Part of a small language model's weights: untied embeddings, 13616 steps.
MLP neurons of a small language model. Each row is named by its layer, matrix (up: input weights) and neuron, and shows model dimensions 192-287. Each number is 50 + 15 x the weight over its row's rms, rounded and kept within 0 to 99.
A block is one neuron, or neurons of one layer that tend to fire together. Before each block is what it responds to, as a language model described it from the Wikipedia text at the highest values.

Description: Table and name fragments. Fires on pieces of markdown table rows (|---| separators and cell pipes) and on short word fragments right after a capital letter, e.g. Mo-h-sen, T-G, B-O-L.
L8.up6:39 62 43 66 59 44 56 39 65 33 39 47 45 45 61 78 55 42 42 54 68 78 15 68 60 52 64 35 27 56 50 40 43 54 72 73 31 47 49 44 61 72 59 54 42 65 52 65 52 31 59 41 65 43 54 56 54 40 46 64 50 62 52 37 35 39 60 58 11 59 27 40 54 28 77 13 42 70 78 25 04 46 43 69 42 55 33 91 61 52 55 32 14 29 43 60
L8.up40:46 77 60 53 53 64 38 41 55 51 33 45 36 17 58 50 33 53 59 28 73 55 53 53 60 59 84 36 50 56 57 49 58 41 47 75 46 50 24 42 59 30 39 22 60 63 43 34 61 45 51 73 41 20 62 66 86 27 61 88 46 42 38 78 57 67 32 52 55 38 59 48 63 63 46 42 43 46 45 50 41 38 57 61 47 51 55 69 54 54 84 63 57 59 33 08
L8.up429:36 47 61 50 74 71 45 81 59 31 30 37 59 41 85 63 52 53 54 50 28 53 60 52 40 29 66 49 43 36 12 47 45 48 67 63 36 51 49 67 61 48 49 43 47 58 61 55 50 38 44 20 76 45 29 42 67 47 57 43 85 60 50 46 30 40 57 54 53 43 41 43 32 61 09 42 67 65 58 46 18 53 72 54 53 49 60 78 38 46 60 19 48 44 63 88
L8.up689:60 47 54 56 62 34 77 21 27 77 61 48 70 36 28 56 39 38 61 34 56 52 13 32 27 35 56 53 48 93 34 68 34 46 77 53 74 52 16 50 44 64 39 50 17 33 56 59 29 48 65 57 23 44 40 57 74 71 32 76 34 50 68 57 53 35 46 70 43 46 51 57 39 18 68 77 52 69 69 75 38 45 52 41 57 69 32 57 43 58 64 59 66 51 43 72
L8.up723:47 46 39 74 39 73 33 29 37 59 57 46 29 63 67 28 71 56 55 48 68 61 50 68 22 30 72 47 69 54 17 99 55 45 72 59 58 20 52 71 18 50 55 54 74 68 66 76 64 25 35 17 51 67 56 66 77 41 39 26 38 70 43 64 41 42 66 82 40 50 71 50 57 47 91 37 30 46 63 74 45 38 56 53 61 38 38 37 61 64 59 15 10 26 31 38
L8.up766:73 39 61 51 49 64 67 60 77 54 47 62 24 90 76 30 49 42 32 53 16 55 75 49 34 60 52 68 45 63 32 85 68 43 70 55 59 36 42 43 64 64 36 68 54 50 18 67 49 47 35 47 31 51 19 68 48 43 45 39 35 27 44 73 55 59 47 42 39 40 43 68 62 48 67 18 58 50 44 50 57 47 64 65 30 56 29 78 39 23 38 39 50 30 64 52
L8.up821:29 69 55 52 79 46 84 66 71 48 43 35 45 25 35 34 80 46 39 68 20 52 49 76 48 32 58 28 49 29 40 27 40 52 58 59 71 36 38 47 51 64 46 53 60 49 29 51 33 45 60 49 27 50 58 80 33 46 62 54 52 75 61 39 81 59 57 58 48 56 48 53 44 57 38 62 40 59 29 54 25 62 73 51 42 37 61 55 41 50 62 60 26 27 23 50
L8.up1113:63 63 53 45 51 57 48 45 37 73 57 37 46 36 60 58 56 31 51 45 35 47 59 41 65 69 90 25 57 48 51 49 57 36 45 68 48 70 61 35 29 38 45 55 69 41 52 68 44 44 42 64 41 37 54 81 78 33 50 71 43 42 46 37 70 52 66 35 82 85 69 37 43 61 42 13 49 32 68 52 46 41 43 64 54 79 47 69 49 24 77 00 50 60 27 49

Description: List-joining conjunctions. Mostly "and" (also "but", "or", "to") after a comma or closing parenthesis joining list items or clauses, as in "45 to 64, and"; also "|" separators between values in climate tables.
L7.up1123:71 39 50 39 46 90 69 34 54 57 50 87 37 53 82 70 68 49 42 61 58 63 58 47 71 60 50 19 40 21 49 73 62 77 57 69 45 54 49 64 20 47 26 74 50 43 49 57 45 44 60 59 16 50 48 37 66 54 63 49 42 37 54 41 44 35 49 56 34 42 53 38 67 38 52 46 46 28 53 30 59 68 39 46 74 81 36 67 32 76 58 63 41 43 41 80

Description: Inner pieces of names. Word-piece tokens in the middle or at the end of proper names, mostly given names, often in lists and tables, such as Bertra-nd, Javi-er, O-leg, Ma-v-rogheni.
L5.up18:28 17 37 42 28 55 51 21 44 56 14 44 40 57 27 31 40 34 41 62 36 84 29 66 61 60 83 43 55 40 44 66 44 45 38 72 60 65 57 47 63 47 88 54 71 73 59 57 53 43 35 35 39 53 68 69 52 54 30 40 75 40 34 46 54 73 51 43 51 57 54 42 64 23 45 56 52 44 47 52 40 42 17 32 28 32 50 69 36 83 65 31 53 65 77 75
L5.up106:46 33 72 65 50 27 37 50 69 29 61 55 53 54 89 64 51 66 42 61 56 29 34 49 41 30 48 63 57 65 55 45 54 64 28 56 44 54 43 53 60 47 47 91 62 69 41 47 36 30 45 59 55 45 55 63 67 33 68 42 40 25 39 31 57 47 46 88 56 35 48 52 58 57 63 58 72 36 43 36 45 57 50 28 52 69 22 39 66 61 20 31 46 62 63 82
L5.up333:64 40 74 46 68 41 30 46 39 53 51 40 59 29 54 81 53 41 52 32 37 57 32 61 72 15 30 86 55 46 56 38 51 45 53 32 34 78 39 60 62 57 60 52 79 56 31 82 24 71 43 49 72 54 51 66 43 62 43 40 59 10 74 27 50 68 63 70 56 67 35 35 48 29 54 46 58 61 61 33 64 39 43 29 68 24 27 44 40 51 35 38 39 50 62 53
L5.up353:42 59 79 73 63 16 59 41 35 58 63 54 54 73 29 75 51 49 49 54 36 34 39 13 45 61 84 49 27 52 52 70 54 47 78 34 42 39 51 66 54 73 54 16 46 44 39 65 43 53 48 57 32 52 56 74 34 78 46 58 47 16 35 50 58 62 76 43 52 65 48 39 41 73 40 53 50 16 73 36 74 33 43 49 47 14 56 40 67 32 57 35 49 65 36 66
L5.up449:50 51 50 65 46 74 85 65 37 28 32 36 47 25 66 48 46 55 40 57 40 44 57 53 57 40 67 40 52 23 23 59 25 69 73 56 40 61 42 65 41 58 47 50 43 43 42 59 40 40 18 59 62 56 61 41 41 52 33 33 34 41 54 47 37 12 23 32 24 63 58 39 91 62 41 35 28 87 57 32 37 42 44 59 67 67 39 47 70 73 49 39 51 55 40 53
L5.up566:24 30 93 65 58 50 46 37 24 48 54 72 67 48 50 63 26 40 60 28 67 72 44 68 66 27 63 67 60 27 53 44 41 60 40 60 57 47 42 41 46 84 67 20 29 49 32 59 13 28 59 50 60 70 49 60 58 47 34 40 35 58 67 53 21 36 43 77 74 64 31 64 65 65 61 34 48 55 76 77 50 46 48 27 55 37 39 63 46 69 47 33 44 46 65 41
L5.up652:51 50 46 40 44 46 70 52 24 52 80 78 27 27 49 65 40 40 38 44 62 45 77 60 43 27 55 46 79 41 51 33 58 55 50 24 57 57 39 57 43 61 58 45 77 35 47 52 37 71 20 69 47 37 21 40 43 19 56 51 44 45 10 43 43 45 45 67 53 67 39 71 62 43 55 46 48 30 48 33 56 34 41 66 61 61 54 46 65 66 47 40 52 25 35 52
L5.up1056:54 38 45 68 47 58 48 39 52 94 47 57 32 72 48 59 38 49 50 29 47 37 41 29 79 75 51 28 64 89 57 60 69 52 47 73 26 32 80 54 51 73 44 39 43 37 58 39 65 57 45 69 52 67 31 40 75 46 44 56 24 27 58 58 59 53 56 50 32 15 39 63 45 49 53 39 59 51 61 44 42 50 59 67 60 34 25 71 48 61 61 03 69 60 38 43

Description: Middle initial period. The period after a capitalized initial inside a person's name, as in William H. Lough, Harry S. Truman, and G. T. Andrews; also other short abbreviations such as U.S., v., and Mr.
L5.up66:58 58 62 59 55 62 51 21 38 56 56 46 55 37 55 48 30 36 53 64 77 79 62 67 57 33 63 46 63 26 44 64 75 34 60 53 37 54 50 48 28 30 58 45 64 60 64 62 35 40 45 40 91 57 47 80 59 34 71 48 40 49 49 58 57 42 74 43 29 54 43 41 45 26 48 43 30 22 54 30 46 32 67 58 99 66 44 29 64 32 43 23 53 16 65 43
L5.up541:27 42 59 62 37 60 50 58 59 49 46 64 31 57 42 65 38 48 26 34 82 51 46 48 58 68 59 54 65 25 47 51 42 29 41 77 63 55 35 53 63 85 36 39 90 21 31 64 61 40 51 59 62 49 32 80 65 50 75 34 63 51 45 49 48 42 67 39 56 55 40 60 51 57 47 72 80 27 95 49 67 67 41 62 34 62 47 60 42 33 52 51 31 67 75 73
L5.up586:50 69 50 65 56 41 67 53 29 64 42 81 28 42 27 64 67 76 16 34 57 36 33 46 30 40 76 61 57 42 65 86 30 69 34 38 22 20 65 26 42 53 56 43 57 45 58 61 59 60 47 43 65 40 61 36 64 33 48 59 28 20 71 30 86 49 70 72 62 68 53 43 54 60 61 41 62 24 67 48 70 44 69 45 44 59 70 23 30 20 47 23 23 50 45 75
L5.up693:38 55 75 31 68 54 25 57 54 56 51 39 37 51 36 53 58 40 40 67 82 78 42 55 58 46 69 30 45 70 55 51 60 32 42 57 49 68 47 32 55 57 57 50 39 44 46 61 30 78 68 41 45 53 38 43 38 52 30 40 39 74 59 62 70 24 68 59 40 65 73 66 61 45 48 36 42 46 88 35 45 32 50 54 54 48 67 59 38 55 55 46 64 44 61 43
L5.up721:53 63 43 40 55 26 30 52 14 49 28 71 50 23 27 60 86 74 34 58 36 48 47 70 42 53 41 21 46 63 62 42 46 52 56 45 65 49 39 59 34 53 66 46 28 36 45 37 56 52 49 46 00 52 53 52 42 39 48 38 70 60 46 64 56 56 31 63 51 38 57 71 39 63 61 82 70 07 60 61 68 52 66 63 57 57 45 19 40 47 43 72 40 48 47 58
L5.up776:37 73 53 30 49 39 42 61 55 53 53 49 24 58 57 46 33 22 55 36 49 44 70 80 39 53 45 58 32 66 52 55 62 22 49 48 76 57 43 37 39 24 40 66 67 66 99 53 48 51 38 52 57 51 48 61 71 44 44 24 66 47 43 51 41 30 56 43 26 64 58 65 48 45 61 40 42 46 66 71 49 57 73 52 54 27 45 63 59 40 85 18 45 71 57 66
L5.up799:43 72 45 62 40 46 72 66 44 25 52 49 28 79 48 41 58 48 72 70 61 48 52 60 49 33 52 68 58 74 59 18 54 42 52 45 53 46 37 59 28 33 61 34 40 45 83 14 58 60 53 66 58 39 70 77 67 59 38 40 32 67 55 58 54 34 24 64 63 39 57 52 68 59 55 48 99 41 59 24 58 40 65 43 50 46 41 48 72 47 38 62 52 45 43 50
L5.up858:56 71 62 65 68 50 68 48 46 54 78 44 48 59 61 37 46 50 58 81 67 59 36 21 21 70 61 74 41 71 26 27 55 46 46 23 40 57 20 69 43 56 62 29 74 79 59 39 58 48 52 51 85 33 59 64 54 42 45 57 25 73 58 65 44 50 44 51 69 75 33 59 62 67 64 33 34 52 57 31 37 65 48 40 64 58 52 42 38 58 60 37 31 25 49 47

Description: Connectives and discourse adverbs. Clause- and sentence-linking words, mainly "and" joining a second predicate, plus the last piece of sentence adverbs (subsequently, eventually, nevertheless) and "then"/"later".
L8.up375:34 36 53 61 24 43 63 45 47 34 57 48 57 57 71 33 43 57 67 42 49 64 45 60 41 51 64 34 23 56 55 78 52 73 39 51 40 64 40 72 56 44 65 48 50 67 34 51 31 34 75 47 44 36 56 38 47 64 61 43 19 58 56 43 53 52 54 64 26 44 65 57 36 47 28 47 63 71 45 61 63 54 51 55 82 80 25 73 41 74 70 43 47 49 92 23
L8.up406:52 38 33 56 58 84 64 51 30 72 51 54 45 53 34 51 57 73 56 45 37 61 72 67 44 46 62 60 23 41 30 62 38 90 40 27 20 24 56 43 27 56 46 88 32 75 75 72 39 34 76 39 30 38 29 49 52 54 59 42 44 56 63 76 45 53 33 44 67 66 54 51 43 71 43 64 40 43 62 63 31 34 72 64 60 61 28 53 40 31 55 70 50 50 52 44
L8.up471:60 80 33 56 35 55 46 32 33 72 53 49 48 60 53 49 48 35 40 41 58 60 80 50 29 58 63 43 35 32 55 43 58 80 20 44 43 44 45 59 50 50 38 61 43 44 67 79 40 54 53 57 37 75 69 31 61 54 63 32 52 71 49 49 75 25 57 53 49 50 67 28 61 40 45 60 44 45 84 39 69 52 66 58 51 60 85 38 75 70 40 55 44 51 57 22
L8.up747:34 39 30 75 67 53 46 55 27 36 57 55 42 45 49 45 42 37 25 26 64 69 48 46 58 57 62 56 50 48 55 64 23 46 51 64 39 47 18 64 57 66 50 61 19 46 53 55 48 37 26 45 57 66 50 72 38 25 60 48 70 65 33 51 28 49 35 34 35 52 59 45 64 43 51 22 26 52 44 78 59 47 71 53 47 59 48 69 24 48 64 73 43 70 44 32
L8.up808:40 32 29 64 67 65 74 68 60 53 46 36 79 38 21 42 56 59 81 36 49 44 56 58 52 40 57 66 60 62 76 67 65 53 49 41 50 38 56 39 54 72 59 60 29 57 47 50 62 31 47 43 38 54 88 48 71 57 54 56 48 66 86 43 38 80 43 40 40 10 54 44 60 69 67 47 27 39 61 49 46 42 56 49 33 29 47 40 50 35 44 32 82 32 61 29
L8.up999:57 19 47 45 55 59 50 32 55 50 56 37 57 45 52 45 45 37 39 60 54 43 49 93 43 83 73 65 36 55 64 46 47 62 45 78 32 40 47 53 47 40 46 39 42 78 41 75 68 32 46 47 62 42 63 56 64 46 54 23 37 44 50 28 67 56 40 69 54 65 64 40 37 53 56 70 35 59 61 56 46 37 69 65 51 72 39 45 45 68 41 53 45 76 42 55
L8.up1009:34 59 43 37 59 79 43 36 17 55 62 65 33 67 67 41 47 26 48 55 77 55 53 46 44 43 28 63 65 65 67 45 40 16 40 63 34 51 11 40 12 43 42 59 43 50 73 59 33 36 65 48 64 77 46 37 50 55 71 63 70 66 65 55 25 65 38 22 52 64 34 45 39 57 63 61 44 60 61 53 60 44 48 39 47 84 29 37 57 20 60 55 67 49 43 41
L8.up1175:41 66 59 52 52 37 48 37 45 46 54 45 54 67 52 26 63 60 56 44 27 56 26 75 44 56 63 36 54 36 53 66 43 37 56 46 51 43 35 56 45 51 27 70 32 62 66 81 64 29 68 46 83 44 47 73 56 50 80 76 23 49 37 40 88 45 60 62 33 47 56 49 35 58 75 72 72 55 61 58 45 56 54 34 81 51 50 55 60 80 67 36 60 34 57 00

Description: Table pipes and abbreviation dots. Mostly the | cell separator right after a number in football career stats tables, plus periods in decimals and abbreviations like Mr., Dr., v.
L5.up181:43 47 42 42 57 12 80 47 35 51 53 38 57 06 75 25 55 70 50 75 22 39 54 63 41 53 68 34 44 58 46 48 52 49 49 25 82 71 61 16 66 54 74 46 82 31 55 48 44 57 54 50 48 48 49 44 59 56 66 49 33 54 56 42 45 63 31 19 56 42 48 36 70 38 41 17 60 44 90 57 63 72 56 60 39 52 58 36 53 75 53 46 17 36 26 39
L5.up188:75 51 75 18 40 72 57 37 48 70 28 35 48 31 89 59 67 56 51 64 40 31 31 88 52 81 82 64 62 50 36 61 59 72 51 57 73 30 50 52 17 73 27 54 65 51 34 44 67 29 48 51 38 26 63 69 35 48 57 67 43 39 59 38 48 55 62 50 46 71 55 56 47 55 59 47 38 62 45 42 57 51 45 62 68 37 45 36 49 21 55 48 63 48 43 57
L5.up612:47 45 36 33 74 59 28 51 32 58 60 44 64 21 56 80 27 78 61 36 75 72 43 58 56 39 64 45 39 52 63 10 40 44 38 35 55 58 60 55 71 57 55 58 41 57 38 62 82 36 47 26 29 65 51 50 65 31 25 62 50 19 43 24 49 45 57 48 51 55 49 43 35 51 37 58 09 56 33 37 45 22 45 45 57 53 54 18 55 60 57 46 65 26 43 40
L5.up809:72 58 62 55 47 78 78 41 61 37 21 36 19 28 55 49 61 72 46 64 61 52 51 52 29 58 55 40 73 66 54 56 40 49 17 44 56 49 41 51 71 60 43 42 54 61 55 48 62 64 63 61 67 32 52 73 61 14 54 46 47 68 32 72 57 55 51 29 32 54 48 46 42 61 36 42 47 35 85 64 47 37 44 31 10 56 55 65 69 84 33 30 39 62 39 62
L5.up1040:61 63 66 39 59 29 54 53 31 59 44 79 36 54 66 53 63 39 68 45 33 58 59 64 65 36 74 33 54 23 66 61 50 49 74 41 60 52 46 60 72 63 64 34 61 38 68 33 63 42 47 49 55 77 42 59 77 29 64 53 69 73 64 69 79 52 60 69 37 49 66 16 70 57 58 40 79 58 37 55 14 59 60 48 55 68 67 68 70 43 59 47 54 28 35 66
L5.up1076:74 54 44 50 48 40 68 56 59 65 39 57 58 32 56 56 79 63 41 77 31 27 34 44 38 42 65 51 55 57 33 54 84 64 55 41 59 32 72 44 77 44 34 68 47 38 72 44 49 39 48 61 69 05 49 58 78 46 47 50 63 72 30 32 45 66 37 69 68 53 67 37 65 61 36 38 50 52 90 50 45 48 39 43 54 44 58 46 38 33 50 22 32 42 53 24
L5.up1093:53 44 48 60 39 60 60 53 58 58 59 61 40 67 57 83 62 53 59 50 39 55 41 69 32 32 56 46 54 52 19 50 42 17 61 51 99 58 45 56 43 62 41 66 34 43 64 29 55 47 51 43 67 22 35 56 89 54 24 23 52 46 31 44 74 57 51 64 82 38 62 37 69 55 51 20 24 50 53 44 54 66 53 46 82 53 83 61 65 39 67 40 56 33 50 28
L5.up1249:41 61 48 50 56 53 40 49 63 44 55 60 52 49 30 64 32 41 47 30 63 39 44 57 55 80 46 30 54 34 31 66 61 46 55 71 52 52 36 48 44 57 43 46 84 36 39 59 36 38 63 36 43 08 76 78 42 61 43 64 55 64 52 31 31 54 34 25 51 71 65 68 61 74 32 53 04 46 43 53 56 36 32 59 59 40 59 48 87 62 46 61 54 74 56 26

Description: Mid-word subword fragments. Short fragments inside a split word, mostly in foreign proper names, such as Eh-ren-fels, Seba-st-ian, Be-tten-court, plus some English words like medic-ations.
L8.up91:64 75 28 22 42 66 58 32 30 25 69 56 04 60 14 28 33 24 58 42 56 66 51 56 68 47 54 30 40 39 60 51 27 33 37 65 46 41 52 29 85 37 73 22 60 19 58 47 54 66 67 58 68 43 39 55 51 40 40 68 75 50 43 38 55 53 73 40 59 56 44 58 62 66 44 36 35 70 69 71 69 42 72 23 58 63 42 63 55 46 82 37 34 49 45 57
L8.up141:47 44 59 53 61 54 58 54 77 29 70 59 62 70 32 28 40 55 58 60 35 45 58 55 58 30 31 40 68 43 56 59 49 49 68 54 29 24 51 39 44 30 33 58 63 43 47 53 41 61 44 78 59 41 70 62 59 60 56 34 82 71 47 64 51 51 50 33 64 59 19 40 61 70 48 72 57 74 68 44 37 33 35 29 86 50 49 61 57 45 61 23 48 49 80 54
L8.up302:57 57 35 46 45 68 36 40 63 20 64 29 70 58 60 49 42 53 39 22 51 53 14 45 53 62 56 66 50 58 66 35 56 42 36 39 49 60 24 39 51 24 54 64 55 56 36 88 72 27 54 60 22 77 57 54 37 35 47 58 57 57 31 44 58 33 45 37 67 66 54 48 38 61 81 21 63 42 49 45 36 27 67 15 36 41 35 47 58 50 29 34 67 08 40 67
L8.up312:35 60 36 65 62 66 54 62 19 45 50 68 71 40 48 54 55 22 73 59 53 54 60 42 81 40 70 65 25 83 96 76 31 71 70 65 73 17 75 48 58 58 50 39 51 58 41 57 47 44 66 45 21 29 50 41 39 67 42 33 53 57 37 36 63 61 56 38 59 37 66 56 37 56 49 67 36 37 47 48 45 29 14 54 45 51 44 53 82 36 63 49 45 42 33 49
L8.up448:39 49 74 66 35 38 60 46 40 58 60 77 55 45 28 62 47 58 46 33 38 65 59 40 51 73 43 75 59 82 68 57 71 80 34 82 71 61 55 69 80 51 34 62 52 53 28 67 30 54 43 43 46 53 63 37 54 49 43 59 48 32 36 84 49 79 50 34 53 48 58 55 41 31 65 61 46 50 56 47 62 58 82 41 50 35 33 46 73 59 50 66 64 60 64 48
L8.up536:80 57 47 66 73 53 57 50 44 49 27 45 48 36 41 48 42 37 59 59 19 48 14 62 58 37 33 82 61 43 46 55 75 51 55 46 37 55 28 58 36 29 64 67 53 48 49 49 11 61 56 34 30 58 40 59 50 42 41 32 36 58 90 64 58 66 68 61 34 40 56 68 63 50 48 44 29 70 38 28 43 61 48 53 47 59 54 44 40 54 60 51 60 52 66 55
L8.up969:54 48 60 33 47 60 74 64 62 57 34 38 29 57 58 37 44 39 17 55 77 77 29 56 64 21 55 31 66 77 48 34 34 58 72 39 29 31 36 59 43 41 67 56 60 75 50 42 50 80 44 46 17 44 45 57 43 27 46 32 66 75 56 26 47 31 48 35 79 61 42 49 53 31 66 39 89 81 58 53 54 63 50 41 54 70 38 45 59 68 62 50 55 22 41 62
L8.up1139:62 43 64 46 64 24 27 37 42 40 46 69 56 60 21 47 53 25 47 36 66 43 59 53 54 53 37 32 47 52 30 31 50 52 40 54 41 36 57 33 66 80 53 65 80 16 38 80 25 57 54 77 47 15 63 48 48 74 70 62 73 26 24 46 67 40 71 26 60 62 31 61 63 46 55 40 57 69 75 65 19 50 34 17 47 63 51 52 69 47 67 64 63 47 65 42

Description: Clause-joining with/while. Connectives after a comma that add a second clause, mostly with and while, plus whereas, and, before, as in "…brick, with blue brick…".
L5.up48:36 44 57 46 45 39 49 53 55 49 72 62 40 58 55 37 54 47 70 34 41 45 82 54 46 35 66 56 80 55 34 70 53 59 44 51 26 33 50 13 51 46 51 39 49 59 68 66 61 66 25 23 29 66 48 51 32 47 33 21 39 67 60 39 52 40 73 36 68 49 65 53 65 39 40 74 35 64 66 47 28 55 41 54 69 58 33 47 49 38 28 50 71 51 65 51
L5.up212:72 34 56 69 44 62 40 46 63 58 56 38 42 33 44 15 61 39 62 44 61 48 70 52 51 55 46 44 31 37 38 29 31 45 54 29 16 58 73 38 34 60 76 47 43 45 45 45 63 41 43 99 54 77 55 46 40 40 55 31 35 73 41 32 26 70 48 66 44 44 50 56 69 71 30 43 43 38 31 78 50 72 53 65 66 72 51 35 27 73 62 56 33 59 39 63
L5.up684:36 37 41 46 58 65 76 54 37 59 54 69 46 56 58 36 39 49 72 51 47 52 46 65 29 36 54 40 65 36 37 35 51 54 43 47 49 76 53 26 50 48 42 38 48 22 54 49 72 55 49 43 45 60 29 59 54 48 38 49 57 54 21 58 58 36 57 65 38 40 42 36 68 50 32 55 46 65 64 48 50 64 54 56 46 44 52 55 87 69 63 23 62 56 16 81
L5.up722:59 38 27 78 46 64 61 58 38 59 54 58 30 16 80 25 58 68 64 31 49 70 53 57 54 38 55 62 64 60 24 53 24 45 30 50 47 66 59 30 27 41 49 59 45 53 31 51 52 44 27 65 53 44 46 44 48 44 46 29 60 59 72 34 54 49 60 61 35 84 26 50 67 41 39 38 35 75 57 31 58 76 23 53 34 15 41 26 37 41 20 58 62 52 66 53
L5.up845:41 36 79 30 54 56 46 44 51 72 48 59 19 29 28 76 35 79 55 48 44 75 52 37 41 29 70 53 24 63 59 35 66 61 66 59 50 35 28 54 53 26 60 44 60 36 53 57 55 54 33 62 25 46 23 64 65 50 58 64 85 39 45 44 44 50 52 42 29 42 56 67 68 22 51 57 49 51 40 53 59 61 56 55 33 49 49 49 53 51 34 30 37 21 48 56
L5.up898:55 45 41 30 64 45 41 60 46 44 58 51 48 37 68 53 59 35 57 46 53 60 57 64 45 66 43 38 50 46 34 14 32 34 40 58 55 73 52 46 33 36 49 74 39 39 43 67 38 54 65 58 61 59 29 79 57 53 41 45 46 83 44 20 58 60 66 56 50 57 46 53 66 48 31 50 40 54 59 63 76 40 46 75 51 31 63 64 49 48 61 42 43 48 46 28
L5.up914:87 30 76 63 39 66 74 70 64 71 58 59 51 64 67 47 65 67 36 54 67 46 47 84 49 35 49 09 64 69 49 54 42 78 48 42 47 34 38 37 39 33 62 55 38 39 61 55 32 58 58 44 40 54 65 46 40 40 68 64 55 44 55 78 57 57 62 50 36 57 73 47 36 40 42 23 81 65 60 58 63 57 33 74 62 72 69 60 46 60 58 58 47 26 32 52
L5.up1171:47 51 65 82 59 64 30 48 48 51 23 47 39 44 64 60 55 52 33 31 64 58 48 49 65 64 43 57 39 39 76 48 55 73 41 43 36 63 37 74 26 48 37 37 45 24 60 42 55 63 53 39 55 40 52 47 28 60 19 57 47 53 57 42 36 57 59 46 47 39 36 52 77 55 44 33 31 55 36 16 57 62 41 47 35 25 74 43 33 63 49 29 65 42 67 58

Description: Mid-word subword fragments. Short pieces inside words split into several tokens, often a lone r or y, as in Byrne, squirrel, remedy, consecrator.
L7.up303:35 45 61 22 38 44 39 24 64 33 53 44 46 63 53 30 46 50 50 68 62 44 65 62 34 49 46 45 57 36 30 36 33 59 57 75 50 43 39 54 75 57 40 43 39 50 37 62 44 29 63 13 57 39 44 27 34 26 62 39 27 68 40 48 74 41 36 67 65 57 49 60 62 55 60 29 24 60 70 55 51 26 46 58 74 19 41 60 64 47 79 34 49 33 48 62

Description: Mid-name word pieces. Early word-piece fragments inside proper names of people and places, right after the first letter or piece, e.g. B-our-nemouth, Mr-s., Al--Arabi.
L8.up153:43 64 59 42 28 58 55 32 75 65 64 71 49 54 32 53 52 43 41 58 51 47 63 34 56 57 45 45 23 44 47 45 56 47 35 67 72 34 32 38 50 50 28 69 81 92 17 57 64 75 41 39 56 25 24 45 42 52 56 42 58 70 52 60 39 39 65 42 49 44 46 58 28 39 49 20 26 32 74 48 53 53 69 48 79 93 58 51 55 64 59 57 48 60 59 51
L8.up422:68 31 58 42 67 55 41 67 67 87 51 51 54 43 50 39 49 44 72 64 44 46 38 61 53 47 26 36 42 37 35 43 47 54 35 48 40 33 59 60 75 64 38 90 48 55 63 68 61 49 83 29 29 44 82 52 66 34 60 54 58 46 27 38 29 94 40 58 59 75 50 36 51 31 60 37 30 44 54 61 72 53 44 20 33 38 53 85 51 42 64 41 54 43 61 60
L8.up446:47 40 46 42 57 47 45 57 46 48 50 38 45 50 71 47 49 45 20 53 39 50 53 57 59 26 63 33 21 63 52 61 82 37 44 37 49 62 71 37 74 45 81 58 50 66 49 50 39 67 60 51 44 49 51 75 68 63 54 64 53 62 62 50 47 36 60 76 41 69 54 39 73 41 57 34 75 39 55 16 65 36 63 45 30 50 81 79 70 61 69 46 25 60 52 40
L8.up476:51 43 55 50 32 57 49 53 51 35 49 57 58 31 47 29 47 57 60 38 44 61 42 45 60 16 26 19 43 53 24 75 65 36 46 56 22 70 31 51 16 61 54 75 56 43 30 39 50 44 52 47 57 44 28 35 44 62 41 67 90 54 47 40 33 61 51 45 34 52 51 69 82 45 53 32 33 23 54 56 35 33 39 36 53 30 52 40 40 59 49 45 77 58 39 70
L8.up638:26 48 43 65 28 50 50 77 60 46 52 62 44 40 64 57 26 42 53 46 47 42 54 61 54 40 67 47 74 41 53 53 58 62 67 51 65 75 58 58 67 38 56 55 33 46 47 40 35 51 48 65 71 53 55 10 52 54 70 54 62 28 39 63 57 40 37 53 56 40 43 53 74 53 62 46 53 31 64 42 65 40 44 42 45 23 60 45 24 47 71 24 48 63 49 18
L8.up705:71 65 37 53 46 62 51 46 62 68 65 69 39 58 72 24 27 61 40 47 49 69 50 53 70 50 56 56 47 61 73 41 55 75 37 42 77 67 48 48 20 42 71 38 51 56 50 42 60 43 37 53 50 61 43 62 50 37 32 56 59 40 51 51 66 37 71 62 36 27 24 48 55 40 63 43 37 78 49 63 69 37 61 52 46 65 63 73 56 74 58 29 59 30 68 42
L8.up968:51 72 66 38 63 54 40 52 42 57 67 39 65 62 53 25 40 61 53 39 63 49 48 61 43 47 54 33 40 64 59 40 56 43 64 29 37 44 69 33 61 41 51 55 65 40 40 33 47 83 49 57 34 33 38 54 23 69 60 62 56 48 54 57 40 42 64 76 61 54 48 72 55 50 47 34 36 65 63 29 31 21 60 17 55 62 55 53 39 63 77 37 46 49 41 25
L8.up1216:53 51 50 39 41 58 33 64 58 61 57 45 47 24 57 54 29 52 55 56 27 74 43 38 73 36 32 58 51 27 53 46 68 62 44 53 63 29 45 49 59 47 34 26 70 48 75 75 66 60 48 71 41 53 58 52 34 60 63 32 39 27 79 46 25 53 54 71 61 62 38 40 65 42 47 62 32 46 68 42 51 29 34 37 47 47 61 54 54 44 49 45 19 74 70 34